MLP neurons of a small language model. Each row is named by its layer, matrix (up: input weights; down: output weights) and neuron, and shows model dimensions 288-383. Each number is 128 + 32 x the weight over its row's rms, rounded and kept within 0 to 255. Numbers have three digits each.
After each neuron's rows, "fires on" lists the tokens most often at its 100 highest values on Wikipedia text that the model never trained on.

L4.up270:126193165164131102146128121059079187097122094097101119198120141116111140088086158146080178120171157100102108173096113091148137109142042141109146094137091156109147187158121142143155188165111151142122135118126151085172154161129182122112145087144097162102185162150075061145143099097099125111
L4.down270:089117114130135091129116207086120107095119163143123082141098137107105117111126083127049128095124143136112155112117156124050115155126152132117140076169170125118143049133099101110126139123135176150110125154131104167098058187129084128128169169129098106131115110158123155129115075133123149109
fires on: "1", " the", " (", "/", " St", "P"

L4.up365:076098176111158104125106152115116073172110105191169080142119063162191138129131183139146079134095183155171060108101164121148101097187099161113065098130132125154117162117123146168152123134097064165129109131107175151108053109063150119088148178112096128124131100117171145153062121113138144143
L4.down365:096112116124094148079088107140104121069156184117077145079118150108135168182159109166164177145135082159159133033119126100165133127136120162138119130095116127106103077149180123139115130120102145145152177206099181171123071135130107134110175143094092162080161148128143118079112099105189086112
fires on: ",", "en", " not", "n"

L4.up1147:123092116095137141117103142134143136131077142139144136163063070158134136087141101108116166124137153140150127074078151130151073089205165116154110115133136114082096170149104113058100126118145086153076157110051154161125123103139116058092150120098157109104122132092101104116149181112156126129
L4.down1147:103126077162137137117167102115139162116108154103107110133090076125094110086061151167163117116056163105121130137132126156138208117098158115128139132176115121205133117110152173102132170104134101176136109156110139119149134131144095113131133132144094144174158155122115098120189162111095110186
fires on: " of", " in", " for"

L4.up865:087226153166135147125097143165094151065097105113126108152125112151163102069177134116103163142115161142123156152120143129160143139129135127107134115091126154127107174082115120174149130102111106123098096127102167123076083095080166118140144100137125142189110110168146186129091098100121131095
L4.down865:170056064131143083134125092131104146139116122138121130070084086117101171079146195188137119156201133121182103120133181105158129125156161186110095152086097112126096136136104132112107138185084131113134135184092086129100112121143151186112151107087139121134168139158137102152104109085099155108
fires on: " and", ",", " of", "ty", "load"

L4.up939:146184093177168156176110121121098115118121125145082160144105144166170162088148128132134147128108169169121086149144149097128126114043076134109153102140147135133095195077129128125101187103089089180138117110127152171105147117067120135102113142102122049137092137147146126153156161158161104118
L4.down939:156141164071117117070169107154145119166146097134092128134171070157116096150116148101108154109130088124129128090063108129119136169133222153109141121134114089148127145185156138193162114114144172169124141098136107191145093120117108138163120152101101154092093090135098131116112150125215097135
fires on: " D", " by", " |", "d", "om", "\n"

L4.up909:085096127132116151190152142115192130132112157120172117076173151127106158117211134088106143108147152121156167159131176162112079083181113169098095155153132128122168156083091208084120147049141073151096073094132102104195123122167165142120155148125119089145145108121172154103148145105128110132
L4.down909:106183120105150154068137056091155106124130144134143066159113120130129119150100078115155153138080134121127125079097121104140154139133147126095144131194115098070154149175081078133118102104160155127152147168128166176084160133173149178151096111119125132085146126170042195117101155136123085130
fires on: ":", ",", "ius", " Paris", "+", "ello"

L4.up985:128125104133105148093148056081172162059119132138158138172109080135183089077183141120065130098105153134145071178114084129149174169136148146165100166114104141119154136052051116203098174130142102166171119091116149120129106112075117111122200110178126126133169120138148133146089103142122119162
L4.down985:148131141134077095131145167124142135113132123116123136154091168128110087119164185095121121110121150094146168191255166145152123118128132157163166133110158122150093089148102090114107170088096159190205110091121108118151058091133110135131140125108121159111128142072133159142083148110083091178
fires on: " by", " with", ":", " against", " for"

L4.up1326:122170154129178168104201107157146153117117087101106132107093126134146175147122147126103135154087130119117122164117149186141138060164169177100139129125048099126131118103137134129087135121116096121171193124085143123171128080123132082157159147065108151094090066114139056152167107076117077127
L4.down1326:157140097100112130119112096107133132122157114088143110162127134114096076130155072088174165138185176097057083146255107091145148188172118099140149139084113135062133129140079148161144146082132109139082145118167115130101167126142120140138165146143127109082132156070152117145149157170153139126
fires on: "-", " a", "1", " in", "in", ":"

L4.up1709:150139134144164124131180115092140134102117119065110143108099086114123149159139122118133132119152100191091154105138122150171118140164141111183063151146104104131163166101097126056130165129140142137134132109089145121167036110106150132084140153147154144178136169130134123160137108116144093134
L4.down1709:144157145112109120132109169145123123130134128081131074124115059127094099146104178078159110134134061142113073086079132131119154087150144142068129154129150141149136097093153127121123205079177166111145089125070137088167150103090145092121109109174171111153104152155106148075163132124146134111
fires on: " in", ",", " of", " throughout", " southern", " northern"

L4.up1329:124105122219133119131125092132121136093135135134154086093080097173153130142123132145106160152137122101132096037102100148122120176147138121057149105092124127092090139166118080139115096157135108150154128132099188098211087166105129115124154147123172150131118123146181125136067126116130072120
L4.down1329:063140107145157126167021142123122085120076157086113135146122106138145162152110113171095133163067205116074155124140113175114124144156138142134136140138046136126125118145115109101157127151138098134065109126076129068090146101107185083122173127141133151193137137134151078128124134170126130099
fires on: ",", "0", " R", " St", ".", " B"

L4.up1710:169095153046134136129133142128184152109168155152132134144111073129152192152122142090134115126149127102128189143139171182078125164207156101149125130149169157127168077133110143150152156146141147108184120127179103062095121103098175109132166143134114105096124165172194094151083144151153052109
L4.down1710:138140142121150193092174147165091128142073155138135120144126119136107098132104139131141156146089133189093143144014134156149106120099120129107135129173143107131108190134117124101155098140100127102130087127085163119135167150098091090142138095130153124165098175173085152142179093112113094121
fires on: "0", "1", "2", " ", " Apps"

L4.up1334:037146091102114115163146122119135174081121113096165116164113108152140121129155166120099128171124183160154030146123134126149072161131136118129120120157064096127139090138101117152084093148122158109131138142124140128161067128129153139130131120114109153141071072127130153164074182116151149145
L4.down1334:154107099135113145124076128081139156167130090151079122157105151088113091076137179103130126136106168139110210121255136133080126107082127133110125122114112130073100132085115140134099173108162136135129086163140166146133128115088179075132195103177150097113153094076122109091149166149125111094
fires on: " of", " with", " to", " against", " create", " form"

L4.up423:118185169077122118155105124096121158086125133151090125110201119172131165128161130113117122145125140106070105169147128141156117153191159140093192155130134110117148133118144099153170106106100144091101143103091079135128123130165207143114172127120121147064079147138102139163063080131171124098
L4.down423:156109142127143082073178143145112104110038122136132111122140091137123075066115153090082098110185179165072174095084175160127167098096116207144181164146149168133124120083125118120040156190156103135154136096148191111097104133049130091134152169142112117162171168175151118079062147158084088069
fires on: " |", "0", " Min", "2", " Result", " Actress"

L4.up1660:132200145139137127116107126140150136116142118131116161120124116103163132116100125096147191120134195104192130118124104144095147161078120137082102128130143170136137121174138142140217119085116126153124094111136139107121160153161134078083088043160160141090115119139185123127122138163127133104
L4.down1660:146085108157119102163143104096073093168092104075190169119101094108069121092124105068180153066120116160127165129083108110135122115175188102088161158124126090146130153135115127104134167138136148111084166148090127057145096153201092143150121174137127135051184145124081127140116092147146092105
fires on: "0", "'", ")", " ", ";", "1"

L4.up493:066161128073171157122136155063153132120120098150104133138115161110168130150093125145119187061178136192147138076092190089148141160135133143131143177133148122155143127139137113115118104136132059107112152134153140130095145119157089114159145093161189129159202098135098080157113125102134137140
L4.down493:115149138147124187126118097137101041156100131091140160151108147149133116115052136121097109094134127134079157114049118135148138141145082085099110198129172077175149131198083121109114156133094105128117154097096099125157113090203112166107121069153119155136072070127129113162119127106152155124
fires on: " and", ",", " &"

L4.up677:146117132206108129163129092124138130126141144145100099064157155106111164126176065133083126110188107136111085119077117126075132152115121132126089150061137106085104158149091187174184094122167151116135107143174168116136076133069148138134126104149103124122079045141134104096137166138150143106
L4.down677:079189140075137146136058106037161139091096132156149121166134114121133084131106131139106106178125147164082086127130156123124063192122171094167130142154115104108132098125117117092136166170137163157138173082070134136149153153091131099179188081128172153152107102141147157122065102102137123144
fires on: ",", " as", "1", "s", "0"

L4.up377:091193141171153124114157124149167112081136183093090135146178202057143094094167077234078152113135100133112095086064102171164100073124118124142134093161159155096137165133040140167153115110199100111138131119139160115195153143189152132125122021184104141158064139168185149118096173122088090061
L4.down377:151138112171132094123102141170096130160117078128105186150144086189101117076078121109128197162154126104153184142148133150090124212159131161154147120152105091040131144153121129109142178103160131128157124083125103189149095209120156180116186133107123123115151181062118172165132137096106108155
fires on: "'", "S", "°", " was", "1"

L4.up1830:101105151105105140151104134120160123127061140109112077135172148168110065111197133137120178118072160121143141138089157144084140140171075101121189186114161154183191142063113096160135101095114099155127122123127139099160158090118082103210096101142174122137125159197141103098117081059090138148
L4.down1830:085141164105095163114155069123128063135126143107187148168168149108112119118166171085084133132104149212144134162110147085129147128083143144050178141107119135118126113130141118137072085132133073163130121163100076113134101055062091087163081152156141146164074108139103053163132174078125153095
fires on: " and", ",", "ly", " or", " of"

L4.up711:143092161078110092119135106145157141158133125161105124109145073145127140133115149141161139154119150111160155119108153163071133080158115192159161076112120112131123088137106169153126097175127100093147094138110129137140091119122171054091179098148142096127190167133108145145097166178091160161
L4.down711:160095131088147148119106156162128105097124130173131137126148187122160078189080175171189141100105098112138137153105190179182134158124146104109098164166123060109171140121147132142140148125121138160141210107147151106129114164141127167155137126099086163158118121094142151158095168129176167140
fires on: " as", "n", "en", " first", " was", "ran"

L4.up1286:152161166165147166206118092090101139087114079131116134100118120107115181147165063104120163157097157110084176091125173131112128130139076099179119055133104144078161149095081198141108133106121098099114015137120114157133098124126178113130074136111098127104101154113088146131146124132169056119
L4.down1286:053155059097100151074116096127135127127127140084156116174162075146155160129110141139109064132146088138125088187019074112167120081143141172141111147134135117098101108155166088185125135134138134140108197058134159125102172088141140110135181124150134115152109134138169116168092130131080191111
fires on: ",", " "

L4.up679:059162145140134145151086102095103174095127129113057119129016141103180144145200158135098128103146113112107102151117121049123124109127090134087150115168118069206167199139051163106089115113146127068108193104123149135113128136122131139187180190134147107161143122149093119101159106115077157113
L4.down679:155117132093123094172105152079142143115129200096148100124094148092174202140071139173082150104153150140118145093108118173203133070067138150122124163096159185166152110114122122152083091107184181175131106092152139153127158132120068079140114163082157116136116136118167111184166147116181169152
fires on: " was", " is", " ("

L4.up1172:091121097123095124144146090125177166096118142111158170165103114112176101065115142092099100087136132146139132146098099061145111145153149130175093151134117165166156136109096090108119112124151139091148099133082137116131136127101126133138176132174208096128124068154131124123078113162170095129
L4.down1172:104091055101193091105134090127110133112119176133094126104151152146154115183125092086135085095164142148102141156142155142165193126115117153120115118129126112120123080170109148158153116114147117204153112092110066127191126124135099103091168153084081165149164137164159136114150107065126168118
fires on: ":", " by", " with", "y", " of"

L4.up2095:104172125142152219115140141075104078130130149075138088123122119118170174133102067066138108100151142111114177095118165076182126056099091112143131150081128077079151179155148132088162173111167094137135120160125146129122078125095135129197199131135166067137122108168111081179095165172119122146
L4.down2095:146116112101051166166139150093106079119128113156082089121125137125125112140087105189144142133153192134177138086117131111210112136103108084088111146116126133112095139105095117144169125084133161111165154123164127144107142149159114106119116087105153095113133177142109154121143095105112105092
fires on: " and", ",", " as", "th", ":", "go"

L4.up1186:167145125096178200100093129084113096150156116139129068113115085119136157128166098132118073138112162139114215162122138178141096083194099109135160137155108104052143200104128101057108143135172075115124113170076187177086132128090136142165120150134156112136093058101178108193136153081155123125
L4.down1186:148172062105129151160128073132138183134145111150133126159122126054123109062200103103135100159176184119139135121115153114201112108133223172164139115181100147094137134123087126162131122096105165147113075072126082103138149107118111179148166073116125100133149101140138151127140148064063106049
fires on: " and", " a", " In", " in", " as", " or"

L4.up1644:151140148117130162123070146137121076115111079156101188097148117092127142114122066102086138108165155129113163066129081119121164068140175154136076152170064092103161105081122140107106156116153109161128165120125243094168046148147106128102181152130114127137161114116101142129125131119154092101
L4.down1644:118092110067155102144108098118101094101096165081111107136108105070092109125133083121174108070143180123051142063058143154147145143145103115095120197207095122156119092170159111121083106099137111117112099125144124118131142180150121126129100093148098124144072129134101128168130157188148117175
fires on: " and", "4", "ic", " of", "st"

L4.up1726:158128134111131132081107158127128089112112146168129171165188121163131131121158065152136165116118144153111050082150092062118149110167148158093110193139100002100126136141098128156166088130173106151089127098165130152124195158161133093106122093162101162176129115139110122078119188126142119148
L4.down1726:121143129125119160128139203121151159133115128123136093148145163117104107154078113101130125087102145165157145176088165097121058118152082127106128164133149163134083148162151136142059091129167105149103104145161091151131161126141106079132083121129196135127099137146062136150111148165134095163
fires on: "5", "4", "6", " check", "but"

L4.up64:135122144115139130072147163116175163115109147107086168036082118154153144137131110135103178205191129094146090146119132108127119033159166212124092065139096124137149112128138122104166098106160077136098203100067127189063129142156109116140190121139179088122136128092151125062122175111099126146
L4.down64:082110150125183122173084114153115129142116162069170093180156088147111094140139102102097112097060093101134118135104091157183167157105107096145131158117121110143132142146139137092177133104151101086121108085128154109096158167118152105136126165123070088115121216181111165160142144142165120136
fires on: "in", "In", " in", " on"

L4.up564:071157152132180163144123085147185101116127108062089083115131112105119143134188101060065082130128123132140183110123120115120129141106124184144134108147136154153159115127107080032120115119092096130139169183052159156167051152152184147166065154162139139097085129112143105127150091128149137160
L4.down564:135191104125176113159069127061129064131123141099128124124133135106153123110102076137131184107116150168034129083147107062110170156128133116116169148122095081084165101169105118115182134153181142144139116177168102188144161146134156115099112143155165133106126171079121120157107186118125134125
fires on: ".", " up", "st", " these", " such", " on"

L4.up260:094143184093098142160106082149145150156140125133161139179146121095103152073116120150166148052183139146130152148087136110161115125169137074170106097163147091094102193103121172071105127137198142065179149127078144145114159077150168101115135124113175179119108108095147105106125135121106057151
L4.down260:108148142178133103140100161103180097167144102161116091151123164100141152157140157159110138056159139141117220130092009121126157120126135150129069111170114171078099131163096135129212091146130170084141127177136140092120129139133108140121156070124120122151105099172165144128118181201143129119
fires on: ",", " with", "f", " taking"

L4.up675:110150104129103168092145087137123105111142138190113124064083134130113153148157133111107083073108163165092127099143097148121043120167142180128144120097094122080089157071159067121196081130111161114125151113087182151124092058106151139103190102137177161104139125128141136077140159101130117149
L4.down675:117129152075155084148125142120153147125073145072182124143150116106090122079110115130151151188106113101191158189191162105170169115168121109138143164139079097158163124194101133100109134105187136131106137144098111125114168125131132147142076163134113096182147078105148157125126148166160139091
fires on: " of", "=", "ing", " vs", "x"

L4.up1861:114234191109095117169103123156114124101170117169126065166164152111117156098100104162137135106082138169151122133106210133133111105151128180187118164195127080119168163146113177109102135136130142124019146158152141157102120109129159138165189118125191069136138071137130107156093127090158163173
L4.down1861:214152094059193142100128120072097136128124095109125166121123113148163127128150129125112143141221140119093138075086061100106196114112164109189090158130116158105087118136141105167141107095097116156184160149147087158139108120135099163134130159161110172093123068122095181155140179142107102070
fires on: " known", " such", ";", " as", " career", " and"

L4.up400:136186163126108170136094102151156112119110157125137044092126122093088179108139080175094137146121108121146117072111137168044064135149049107149123142107153103095151109116069171065205196157120140078119062086121092189134085102190159097123136096090142115091109129102149113202132165123157130189
L4.down400:115120136104119143132166159108124077112124085070137132078141125138154092126108171105142108114097137215081100129118123118178146119113170129134154092109058192131125102134096110111162151075149132072160212145111161109165148098097144095116110144175152152175118064134175119100071158117161155166
fires on: ",", " same"

L4.up1648:042182116146148127147140061104124162117092098164101129219186130141167182143159136156070195170109159135106148158113125112072155093136146175087188151140087095140102143110130171137134089119108143147118180141098132085177115121096123077119168045142123106114160154142149142124108110133143100162
L4.down1648:110112107161144147105094088100124126198118114160099145131139156121065110079127189091132142129146169138078116135105161185155121109121130119158096106089119137133144179158107181126086162110075115128161173082179150179145095167152140144159170152140136192037089101095104152147127115140100089155
fires on: ".", " in", "1", " |", "3", "in"

L4.up488:159146123179145168157084095160150130130138137176120106140124182154134189135060112132088155133143119182150119174129088173044097164130098113154089110228142058110117148127125132123109098118159153146133148111131168162090123142135219129088162108125127126120134145167144161115115172116129041148
L4.down488:114074096126084100138130134085120102166080126179124133099157095096108152208090046142132126104151104167129166105124165104177138096137170123133094129129118138139159081167134170117168128109097129147122112168145055169107048147161063100126212125144118119108094135093150094145052091073149122193
fires on: "1", "0", " (", ",", " known"

L4.up42:138139139096110141096197180130120112142091175093190096166089133163163159073117089064100120163108121138086133147092135158058111126093060123126125191104147158162145072153045112057089089070103075145145123118163152125166128126147107113213135140122187088123158104145091115124100154093081143159
L4.down42:167115112114072175092140101156143137083131103142110161123077081154077088156103175098133137111114046137161058114129184137144131138124168111101081131144091116118135118139143148141162126152100118115127107103122121156076124098135145199170070128120056177060085150104107126128136128112127117121
fires on: " and", "9", "7", " or", "-", "\n"

L4.up345:171132124161141154131128160127095170192101107099111125118117121097124127095091117154152111112104111078142124125113113140107051119130127125063119132099077119141080156118073128088106146170096140099111093156118139185124114171124140099119123159084162133100124075178122127130158163084130126126
L4.down345:111103150093109119068161104103141201180153128122075062127180147085096081156179112123169116116110070134118124160199149120137153205168183165165149117122144159148151139120090079122083109110146117095144127127019144093142123131078136155125195137150076122158164102168126119111139114095141165109
fires on: ",", " but", " she", " he", " She", " there"

L4.up747:076101115131127176130131149125123182086095061150125175111169046142154085089125094081068095108150118179168062096096100084162154136134118152134122109102103168135135142109136149139106135173123159184119111067092119136113070083137146121159144142107179139126159098159202103135092188175132084140
L4.down747:120162093205065074132101116123129119160148136140129142126142117173148161118175142101072141113107152130146165143201106135056108114107125134178064081119111118122112140127198125119063069076149128101153147119084127118111179100122136105140111139121100132154112121093223154083142119116090147059
fires on: " |", " of", " by", " and", " with", " to"

L4.up1815:099151165145131151129136117115134137180132138150163069147083145073142145103163082094095131144124138159153114213101167104084099137140069074142105152141105117104193163144068140189111110089162142149136154162142105158107156098095143115140181078152107133120130139143148140089107177144154082145
L4.down1815:182110139157147143119125109151137149120128125068153132153127070108164127091165203193062102114157168200116123200100174157071151113190114151132135107109056120134126125193182136159096155137096095094156114106145077150153150109110134114141120133104141075144156176140108160163173136130130156094
fires on: " and", ",", " as", ");", ":", ";"

L4.up104:107121125107157172124112106134102143118161142138120141212120134166089146104128095135135066133105151169133122079091081133140103180132116133143086158144136161096116208122153155114095200148113149166136125084133170121120106048164131108123170075038136078177127139145141121107127149087095130139
L4.down104:127093124151101070121114123052148110111146037142154105109113179055127113096151125196102112126099209076110170101190177125071149172104202136066107126140169146091110151158112139172141144150082130100167150089165121177123103143141160113136109107146174143064133187171135142168157146152110141118
fires on: " which", " with", " from", " •", ","

L4.up188:113127190093182176141129130111155113125090129125155102123163122152091120134158145100135182176112169106140076141150185166097151159195074077160199135195131189123108162110148103110086083061139119123130152158095154124159080129145101172204163176151157133130133171211162100147113085024114129143
L4.down188:113120176083091122142137069121108086176099152055130093099140096170107141094187174083086130102179142176168143106015134109134132126166081096108158114080122109105163130135133133078078127114170118159136100146109106118139080099106089116173120126136132085145079091160169100092142147117117134158
fires on: " and", ",", "ly", " most"

L4.up730:123176114110137103064100127102170136107092183110116174120165118167139147104120123104083142128069139092161094126070162117171138131185153213066108150148090112127120164078071143108086166117116084106087165177097129099145130162180118117130138109106116112181110032145085064141145120054091076119
L4.down730:142135142143098136138108124091097115156137114138103129149144125163100154194143101134112119097144071140169147125083213151120142107056106131107139133151129165137148082147085164146112159072146125073088100181144099059159178135123151136139099127103064114137085115141152210125135110161199106049
fires on: "–", "-", " San", " and", " J"

L4.up501:094136147175171082098160156166114149122118142117139142172081068141134142136148128139129153133172137132130153103103127181183152107213129115183182130154101103155125178148106160132116179133112104158150109112107173171157112060105116083121161058125192130160148063123144143124099133109100131113
L4.down501:209144100154145073097115149141102100127134101151183145098101108097083110112115193143168109118128075087154108147113132116168157133126116090154103118166153103107115137221143209096115181185117091148167088121136116148121139124112136076130130085177149156130122151161148150124113125096052145138
fires on: ",", " of", " in"

L4.up991:083177165136182131149128060119158162072089119115147100143131192124138107125139111127139108078154120111103169147087139090149166068123116145159074134110057137113088138109146120063077109105167159173148110140140095176157117106187165080122116144119109107135123084162127164183095188123130144199
L4.down991:140139104076155101082174123088132114144108113135128083105154111118138096103091139105120109153129126133110157122106130130152130161102154095060121161065140146083137085090076099089103146091134137072095159124092116179194123081149141154165149130125138108146114106120153101089177166089157154136
fires on: ","

L4.up973:117125117111133146232088178126147122164141166135157130125116140172145109080136102162095172114103093133154117145111077108042104104176087072156106114121137135084141104128093135111151128097106164066130170091155154154104099062159126093109120090076094106093159114163163099110106176178167140115
L4.down973:133097098143170085195063123105065132081100155160132127162119075102137136099094128157123158092126139178122143144150121116148141142076188168123127136219131112176156153137122185122167146129071075153110129159133075156150115103142075140212083173113135078108086217130112101095163108140092092123
fires on: " of", "y", " none", " rule", " people"

L4.up1213:098124144071133171121146131129088131101137091155123101148135127200105170136138119146114171148125167139199124139123145156160182135127077078108085085059119104082146092174197086149173179120169088132111146153132149112110103112132190135170128109135143129101125145141156114114108098167129129139
L4.down1213:185196149108113113184147132165183069124147198133114110143128128093125118112125160129148071087100160166116127144042144145150115180182157062142167155088105061123111116095170106097089121138089129122098117104165129110149161167145056146124114150125101089144149102125141161178117173109179057163
fires on: "5", "6", " was", ":", " did", "val"

L4.up707:080143185149138119129136122145168036132074115152145129146220148151154130087173109091176156146071133138097118156115176133105085172146138120061129137172150133101126108041145084113075107114148102183160088136136120080125128108096128188155152149104124106115116100135185115096159128155120178144
L4.down707:163143102112087132163165138141144118136159146117084090181141139145138098160080148081135151101123099126095091133104107160175107165133086175119112135119140107149124106174043106092106143181105104150201121153157131102129129122141171130135098094194109116143050153140087120109152154145118106148
fires on: "===", "^{", "+", " •"

L4.up1383:116163178123125139130169124152132140168200129099180106156140156129183088140141127139087131141163172138088105176122140190147142138157117111097135072098132159189106171118074077131118156090145057143155093150120122129146137129087141156141121094150147134137223048149105103147168177125156132115
L4.down1383:121104101099100087117138074169127052090117168160044144164107137078116161139121146101164084088106077164151133106036158149120115146113159172153147175149088164043164151170148179130113161129100166148106175051117079101128142077134140120075139059195096137156135123173136103100148135146101083109
fires on: " and", "'", " ", " there", " or", ","

L4.up1421:069186149107125145120137154139169138155154163109098069155141088151159188062128150091147120152140146163149097116102118173132133078128060134135157119117109187143168150146097129134127161113121144150153111125116094218108121112134152089191171109106137124156169076105102153058141088137118086199
L4.down1421:134124140162149073165163133150140108172177142067171178149141103144140150094096212208095124083131159120142120193165138149099158150089124172128152102082089176100116128197175150059062127094085103149181119139141129167108109126114133187116136144168122168091087170138090118154144177168103121140
fires on: " and", "-", ","

L4.up1737:141106161115108127131133174096170161130072176136157167121158141109135123147123113171143161082142129121124194191143157147093096074139097102107139152114055188177131116097114102134123103098122131150147148135129186213114112093098174125148213119131110107154141131129101084181133116101102159157
L4.down1737:147150088069172137125198130139120184102173134136103076150159211173156145125116138086141124106123162168147069159119125128053159090112120147139101207134089198079115123121076122150147116123154101108081136116080161162084185169108154165121141063150133101218097133133135073144137134100142174080
fires on: " and", ",", "9", "8", ":", " or"

L4.up966:140177100112168181079117055156172177136133145087122083086129140073160169089138099103123164132143145121047141083088094115073135105136133176095156154121073069146070117111074081133174111202068110133135194135091164045088075093154178112184177115152157081134138082156117144128139140166194092126
L4.down966:137169109131111143146157113102150146160149084156125111162126141138068139131119183131128119133150145109146108151089159140145122095140132174131131142112130144165082146102178089146098141104169132148126145178078090090127138136133184148119135124089145127128081159131105120083179104103112096157
fires on: "3", "2", "E", " F", ".", "W"

L4.up1217:137200145178152166110163103137127084111138194132141016144100115097122125120210109124123142110121198116132131158137118154145126096113052136158128092207074162138094183112096099101121076131154105078086176149071171135145113124154127136137189138109141092169125116135132079137103136142184151132
L4.down1217:114133156118107136098107077073134092154172154129124126142132092129081169192139167149145050056178126086126095112101140146129099111102088107104148162114072113151134111130138124144174139134142103191198158148123102151179093129119088119060131175144128097143147150116116185137095129114098112047
fires on: " at", "0", "1", " was", " Con", " from"

L4.up976:103099100092165146120085153119159106118130121121138125091101095131143137118107068180110111075088134185134180110115094144113102063204172126187139121194110138128118156105140100156109129082136133133139106127169167160149103138088124153091176118098128102126109111138146130118069142140156085164
L4.down976:170071084160120132120146123159101151144075186153132180099123119174126103111052158120192096145076114135152142155035122181145079123144110085223044133147084164131149109090132119190105114139155134161142146131098041120135127070048101178074169095088116100096123100139131120119102098117127087114
fires on: "-", " of", ",", "0", "9", " is"

L4.up884:053149121138137172150097116101104132051142128115149152132139134144163129131106131092131083059164135111108118119142187092120094097120089159129135133157144107170185099113086222140193134096076122078141081052154104141114130125152125117112112120141114113183193157123134098069144225109096131146
L4.down884:190112124163130089132126169144129081199081171072121124231142143161169093104143115113121123143077168130139168067076128168134066128121082137158066151114109111086099141064147112153177111164121132135082144149088136097096152080126099076170136121107119126136109102140104117144185090128181149097
fires on: " to", " |", " was", " for", "t"

L4.up741:132230165130099114194075123079137151098147156128124105127115145125191073135140161115074098085118125189073109130138141046123150140074107064146132136166081151080177156094090151133135105120131097178145144156126157156140087154130141143095142144186138138154129098150124142115082151189133158106
L4.down741:129167152102125064146105096187096149151165129081071129147125109120103144096151139157156151137154149161083109125106125145119053122199148095092096152137186146140156122157142103116123088079133152147102159172108134181172133134092182113172150112095148115147153115133097137114132183131121154132
fires on: " |", ";", ":", "d", "t", " representative"

L4.up893:148111139156175104105139109128112108078090150131090117128143140159103103138149102088113191109131124072136140112081164068115169141162108132156169177085103146157116167120137142084087106188096062187116166113091116131125128136101094158196165107162123091162149168184133110123125165092094140136
L4.down893:114121104093175137132107152120146103125137151076167091127137139141140131092113143085128094180101082176118148145098163111110173090094139112153131181137112083080095065103098151110097142136154115129155076123161075136181095123132134073173085097179115067113114114101142113124128097097195155082
fires on: " and", "di", "-", ",", ";"

L4.up1343:104127136150160133148121178160149099125073162144124153136159053169163139165106127119131119098109110088119101135131116110138135115124176182113110138131102109101135075174088182094069134084079103091141129105122124174154104155121119105151181160158179127180168136113159105064158168120066119127
L4.down1343:126145102066129136094165140035159099170178159142135080131145158129113130152143115123090126160108162133151186119100145131096080082111118102088155097072135139127117145119168084113070127128195195146130041201142186108143142077128129131125117122116038084138093080064125157122100084134109132100
fires on: " of", "2", "4", "6"

L4.up786:095125110087164138154154091121152166154089162150122144122157210115155187130093098135089121162131178146109136091077136192157136106142125092119120153113096115124143152127100121154183141093108103152135150123183135096149183103152119163117156111141161128156143127145104106055144089118142192084
L4.down786:095116162122183129125149109144170101117183155105152120111122153134111087148168158106138091141137161121137101113063180153077076105100176144114120094175096109084137131153163100122151141136174200117092205148140165074150098082194149134086150099123126124091161141160156126127115141166118178100
fires on: "N", " on", ":", "-", "+", " Hot"